config.toml
n_layer = 14
d_model = 256
n_head = 4
n_kv_head = 2
head_dim = 64
d_mlp = 704
vocab_size = 2869
activation = "swiglu"
norm = "rmsnorm"
norm_place = "pre"
norm_eps = 1e-06
positions = "rope"
rope_base = 10000.0
rope_fraction = 1.0
qk_norm = true
attn_scale = 0.181
bias = "none"
tie_embeddings = false
parallel_block = false
init = "normal"
init_std_qkv = 0.0299
init_std_o = 0.00566
init_std_up = 0.0299
init_std_down = 0.00341
optimizer = "muon_variant"
lr = 0.0149
beta1 = 0.9
weight_decay = 0.0058
lr_head = 0.00656
warmup_steps = 0
schedule = "wsd"
decay_fraction = 0.647
decay_shape = "linear"
final_lr_fraction = 0.0
batch_tokens = 65536
seq_len = 384
doc_mask = true
train_tokens = 529200000
steps = 8075
dataset = "wikipedia_en"
MLP neurons of a small language model. Each row is named by its layer, matrix (gate and up: input weights) and neuron, and shows model dimensions 0-191. Each number is 500 + 50 x the weight over its row's rms, rounded and kept within 0 to 999. Numbers have three digits each. A neuron's up and down rows have the sign that makes its largest values positive.
After each neuron's rows, "fires after" lists the tokens most often just before its 100 highest values on Wikipedia text that the model never trained on.

L9.gate320:514515541509557498535516588474530466542534450492516503477481513505532526552430622512482539419592598584432499429456605515451502498495504457400451586501446560434433534451512408420510501512474443526506450517495549439572541520455561590472549561529571466530513473516531532475523377567441451530546490431518511513445438435524450554566474529469606569521545537542441446476523558452557490549409473514478542526532520538390441531464546514412497522512444479533477521528444538553422489506527596514566537533539498559530462444473539470447494504504451514409591441364573425494519442534620444499
L9.up320:504539477491598432443526582558451537466408448559457454492469573546487532529555534526552557446479575502510480542471553598431483526474575448482516574499507503424537488431568563479433497446530445412571557473589544444534505506542489526489483420460423556551469541532522566430567527435472525523504525444506618371577515551519552557494444509459506509415487434581474464435534463565540522423456484476534547505437456516502490523466507460529498561512462488529537603397438502443497512541409517568460522415540605469567418566429447497460416489468488371421534429456433476587482477626522485453
fires after: " |", " G", "2"

L9.gate703:335470443463444483464487603551486496511601506539510454567547481468571515630476431443423486511587558470556457443459495499446447534488380478494466511496539511449505508480426472526534502521487542419493559517504513441444523451609536479464488480547426469561490526569484470430567425543401415577578569473489476518510589435446488458445541522479427444621484398491499515510522523381512453551574561478429531485514553526461478488487506532445623492504405534502471555458549493504380450502450511496534618473545470480539517552465503505510518449575484503499477442498413508407539422523489499563
L9.up703:460434519496527451436462587554491514508514470530425544526464526552451483585616428486540493472480570496592500550627506537435409425527504490538395516526542424509427443546485472520557506475578426564500478480448530560408523548490573535495502559512447424519527568546532512453480450446471493497456535505649618529431457515443445464452530484454494378531462640560483516477640448536510525495425469468511554444452473476501512503551491517402590421494465473565481500447483482478454519646520565470538574541562490509446519462447490435448445524499499386523535522468488474425477499500499560542
fires after: " |", " to", "0", "1", "5"

L5.gate515:525513469495499457495528507621456458545468596434460454505532527463487398415446481541440526483482446408547414446391414491486513532505509555423445516493539470474613416460466418489462567421603466536531535479425524467465476615373496581568517521553478491573596511442452441578538526474476518533583500521492476390517499462526559520461466581504516467531543455435575554515566556551546585530505600522550516458511542450512555530503517553441413523455504530462512460604569430519501581521505513515490613480517484553498428462518491466529579493519523537514494437498423559494447490529450449455
L5.up515:479478542458518486479561440561466430539417591436461508488485511551473463425386422497457449491491513510545431461361464536472536560455497498586410529521470547472509439483446354500456451504565490510485525588483488512438428521443568593528452427491496483526527521535459493486526534554536486437552494611395445418489504420417448558473473503587503490481596470464506480500655514519509525505595472503540451450506554467504523640497574510476512417485491374500534445548566498519573503513493500476509601517511486521486503536404508544520515427561517480424454565511352533508424517413478505442
fires after: " b", " p", " B", " gr", " k", " w"

L11.gate577:498478587445560426554483473482494389470413414537451526391518504559493533556509561488566520490538458474423563635423516430597528522427467472517510468503435578468371524548543464490503551472550503417571483449533507487503598561423400508586531500401404495625546463486425526478449564528429517562548463483546565503545506547552524453569504468490392510444483472490525572497436511516468509547562484467372485517483534515492481539422552542509533619499555496549411438562488413484563493541535531477551415512511558521499546478481440520488578468440451457464477453473564532526473438494475504515
L11.up577:544456495495597496550461481347512473426552406436530473537493562543455594545478479418506493543478545461446443557469461482500514618540490490453485505453538537442522500482533454499422552447617511487534456623538465495510465436495587423433486541460454534600473535466417473477508569490460535596555474515577565517498478560492487432483406468504478475462453509485497489441542527578490523468526478464394519458507401509419514560467469564458568539507498405461438541433521353524510489568485538493526400569593441437536590520498463533491600437507463511437621477444517511469618576507582484521
fires after: "2", "0", " ", "5", "°N"

L11.gate157:376544520446543558499470544459455496600461501485485506493552459562535480496473443533515514482433503450523536538562518479507495513471413444472472521484558571465521519522529478550627520538516461548556547500482486529525490460444499583450543514471532536443559495524552550448519460542497344521465449542525489527437544469578473480399533444451547467457466466469496522517539481583512555546516572494555480559422567480621541484521474451558511476486623497519513411475506446480603537399474643562467520552514498406495474516489450447508551465502506435447539545432547484442536523478546514544
L11.up157:465563461443602515513468598327399523452554415540529492395386471500445470398440495498518468406384543505462474519550555531543491395509508436494483516407570507467497504413630373410464548437445454575531491491454481486555515398537452440548451511449501426533494495410479462531433468408506421475486506525503489506478509470578494473480534534491504603490468472562569522511543570471507438434535449469478450448453464533540521529573538406585546438565509483581548578560493526434507478491420445589563525430512487464613492521503429471511472482411536474557473482568510516436547507469505553518
fires after: " |", " ", "|", " s"

L6.gate235:390463499414512504492543529469550458523464466490473503490443443427537522523542459588400443468441417545508529543588564519487483451452396438460456571546555532466471483427392440489517450438508544526467450462533571473474467518460541506492397448484510458569485425525536477531506474422456419445486476427534448482495430550502535507487522552462446550542639540589498485467479528459490437529536484476416469471535637531415477427519507533536509526502506444560338507522553457409511444510552528480446561457541527552527515601555531417462472510469512458454501571448449494465589532532568455504
L6.up235:494464398527403597552605498518467523541514423533450487443483534432586435530451487603530441433517508565502567480560533482555507469502526456479456456608505476429554397512447547661515450583511541446453486482398506487532481461399551427538476473461516535507571458483527473442512527449469502504491531539465462543426445520492559491582480553489555475434532584484528501488480545443537573510451448526487489493441554332481499442494481502483570446499562422498446465603476529509433500541560571585474558456513522528460439576542557458508599431578507430527556482427538514559514516460481618519
fires after: " ", " cont", " P"

L7.gate44:585441587512455485523526450568547527597556517499535442476492513487518520471502459389510497452472491528528522507504463568597617527520433570414583470487482492444590513504545499555519499523456596461546493415541466530452462518434493534463432529644499456535494614392557534569531535503490490509446530438444552519470445581492529406497480470512513515465572491568433451487504518471567457500514453571439513380479488514532541563443466553515437456406556406525522466507460622473544526386449496496411442430495515526436558444454465580492527437486436512540518466522520597520482502533520543509
L7.up44:537549477492520489532466439563589463519464511559571550387509491567545506479481468565526424513519485554447507538497523398519484551461364533558549591574495464477575468499482483459404521498412524479520578534498523590546564471512491521441557484469421465539524564528586514501516511452501483522445472444471437532531485494499517442472448535421461517408606425545567424538462504582493477452454408459585522471513512486473497587459523508515540515598570427429509533472421508514526451411444495513443333445523501569540564506543413534437542553508564583497540487565497517516533551521569521620
fires after: " ", ",", " prom", "rom", " Char"

L6.gate109:549473438602597564468586497381535533491455470415524498532538442473623455531469438543445511462435456412603398429436437523509464457552584547524567576499541476571526516481500463561480516517511436480517508461437495469520515474489578471421496556454484405448554512523420469447503550514414512378543488500488421475490453453527519507525526577445501671535599469566551518516547485482549470499458407445509515528482521486523550603524442496499451517541478559539493503518549399431501525474536524481533496377490500458542535509553457465425501478410527416450428489510522551474490445469483470458
L6.up109:521490497520536521572544550467471464445554555559552641458512532475562395537512506555521575517481564470463588488404441579490498538542465467476518538397573485475543483494588461503463500517516547549578497526434513470542539645426577417481550502425468542469468449583533454629460431580514527524484471427469435458508432456497485559589459460533406495565579508497514538541460537488470468605442406474543520548624464445496505589574431466435517485520528524541596459461453498434508555444523552500508475487477511487448458493485450421525499495520471507517414527447572504616565515542476493498
fires after: " p", " w", " P", " un", "-", "u"

L2.gate319:428422449532433483587509488556594548497421414534543362561529481530433510495535508494464537543460546605473509532515530514316527476535423402520468519496542492510666499440564481499551551445512578624473422459532412548511488535444430484490474533502473466517533537453381562463481526526475387539549515482535563489526505481467513444433422555457520441474510501528481540482518508394566515489557441476438497459384552530490509520477458505438633528441469474483445412545498412529436458457509509465515447557525577472486464498517596520455470468542445435397581591452522508479546515471520430484
L2.up319:516492542473528564517566456504449450481577514433518546415433498445498498468484541562506478561590456492545500454572450501490445471541466455470486505487461458519460497476527581489632524414542537413551604545469474567507512471540511550442520420462540506477548512519485541513534503544449529447539447506555455550442472514573532485508416494558512354471546519502502457518460508514510431542487561490477419536521408411458405549563494508515518539514475514491517521562526473526489506478609508475581592397563562508504490555429488458479553494505528572582390596503531539642556510440552509505
fires after: " (", "-", " re", " \"", " un"

L7.gate1:471561501428517486540511544474583416564530507442449481446476468521553508497493506567545493465560500479517497482531489441465456450442513527480555511459522502461553462516438533521481445391514516519522476484498599499489502561602513532415523480513557475435443515499439521592448529548609519510527508486510474496340539457530485558510465491458546595523499500470493416546506538555532507449497464528548550472500478562490526585554442511471501535542461470472584424416466515463429479483601543559461628450423435446469451502505515378543547435572527524578523423651516475511513568469597472501
L7.up1:576446450635532593492535459520501469475463535458531534505546508546486482496560493575465603525520512469458490393470533562504528575576457529377485585356444494521502539513506563467472442498533553502516532443499459556471506502555399471493535499535411485429457487555453537471453547488595540408500546511471526491529561522513495576447522537540536474430447494491489486481450487555566442570523512587611524429489454605466548476527556521485476505382502459506573536517519494544558406494525482577432488505550589492544453549500532526503493516491579474486516497598438491453508519530499490445
fires after: " A", "2", "1", "9", "8"

L11.gate540:490541562461419502567474549512487482488478542407495515547367468477525503502588522509481487474566478510532464507557514468553504459435532442499607487557493516552519507516453468525498615529552602492525573387458477527538538571552604582474511464560496519531483526417463578459462588536504487498534436443479425396453464589542626466478578379439460525508512443614589462438448543501585445438514500488524515450428499502488449448445486535491498458572454435489474533511543535406502633511488496546436544508552512491578525522444527560426466486471484500537577494544587499400404448452547497484
L11.up540:468466539478527455518519480524555432470486516461476428463476583451493442585567497466392417437442476495537429468444496519488592498491536497481440542498477528479582482541517517513543530529408586468549538562359550559435460426468557485490467483519531502572475535566469467459359511447509594449522467466484390502511453515448547524440543474381570560451548453520512453460432443475557459474590534429606513434579436488445533480510454451597488493493512498395537487564535512522466465513487447432464519481452562520586478462573561513492526470527566536539514472429461565578528478584531584460
fires after: " ", " on", "On"

L11.gate563:497455457468483527513537463461551483423476392522487530454524467479467527467451452533490574512483438485467516480443531505524432515471410501468493478535562519535493495476536440456458534446499566484517477558535485548556464506551610505489468483464518530493621501516450503438539479520517546412491544439502546551554452412622473512467475589537484480437546577472390472547505477531468508405588452400405576431445525458475485576546465483441445491523580520527365472508448398530499476427546497486539498491545443433511414472479410387451556516468424462452508494502459524516457557396464533556
L11.up563:469433527552501492506433533466504524588553527392502582537469534561482615498565484444581483556471481462564523484529472459499471421543471550422523556456486539504485483497380490502517436540535473529371535441521442597420521426557581501484535487594463459475423550599467510435480388474508518439548495541524554473465627535496471452464425551516558494507456485438493481522513526528437501498503487571503501502358480488456516463466578471438573480472546485436479430473500470545520384496413520456518549487453436471546539372479398517432526565527540501497491542495503503434495482550526366387
fires after: "9", "0", " the", " ", " of", "5"

L11.gate77:569539417473582435553445495558451492485560623469527496489530406416488532480505380497435513535568495546596551510512602553470508484471614515405542514482469529538544504502516449540465512507538528537631505515397515513406467462494530528450478552554541554537563449513507440468529540501422520508472511457499465486569518477566524481505585559538550471493480565422540555518609435523505549483508600500543532475567454511471463410509448470538507509598496623528495493555528549547409449411488459503547542568515533565532530499533512581463471524539596418455523379566467474517388477417389468491
L11.up77:471499440369465553501501458488532529482493533469540520458504438485516505455449456451524563536580559480617451511501538398472523517468517508467434523478470513476531530501469557466612529481570534545597528560333547466432547502406402514506490483493424487548533467491477440421553564525411597549483528455379451520594536527486522486545546486455555476502479461517489533423562470472628529552521620507447609364475477496465475487571452433505498542514480471454501434481522534542486473522543494542475499483532503581425535405503500409471419489529523410527507504427427566505455567405417489538
fires after: ",", " to", " in", " on", " is", " from"

L7.gate387:543404491570391488579520470553474503403518520498598482485435512536514545424525473513512533540460500477500462471567612612437516499450506455489531488589590517581478517517538478545468435487479587550593543458484443439442459489459495570434502511557555493506504515487580461501484508388499529549508499481440419440627454524534544434482476505451566471406567485437555486397449463542443502495430485582466497525434440474496461513527474553476448449352464538487480535498500481543532557483425470459522439529556473585442541463554439471426466524510580546536524593546433458470446431473560542430
L7.up387:538479521418487526470533455488479559517453550582612532462555535569471493452559506565474478459437583499491513560447452505593456497529442578551395520522503561452501511509529454488525423439471492557533592481531519477470529468475442510450568462523428422475440537529421496538522463588572583515500471467546554571510537523410512545457521384445518493491622577475505479533426517479497438519432459454438475453569519441460474561458472502524576534473507519536490483417491478528432556528513407533494484489418543522542496430505503559494501436461503569487559499404521461430415513446425508385
fires after: " the", "2", " and", "On", " to", "ed"

L2.gate579:507516488539474499481469500530432471486486543417473453538533530563437532552525427547489462493551504537520465650522439496484460612625424488486547472511480578499587455462562530571549563480560566541511465510473510499494543540557458566481443479447615477524393456537470456523501493500462437544563482486489424399461512592536442485474509430546599472553521513521540626405531556505440475440561457414504507422510483458507505383547543468566528363530492536572511538494470565580477522583450443571536558472549427504541420582537497465478477512477474487559515444481572544403502487584605575526
L2.up579:552514534506533477558489467408534544519603496508463496444498537493490559620400532423379415491526517445597489502505502457562616460528544431522438503469394510454442453464531546492539574501453479432463421540536583538596609499519608462582560540524581524583499425561534501552497525607426494545578555453514593538442456592486525389447493498558480465537521511531540517505514376453508436520486515519470562466554572529528529453477465542603515456586497437531500559476414531516483504543535501390536474509525599457529554458553490489495521536497563533489517477459519437473440439516474511582
fires after: " Go", " C", " Q", " go", " con", " Cath"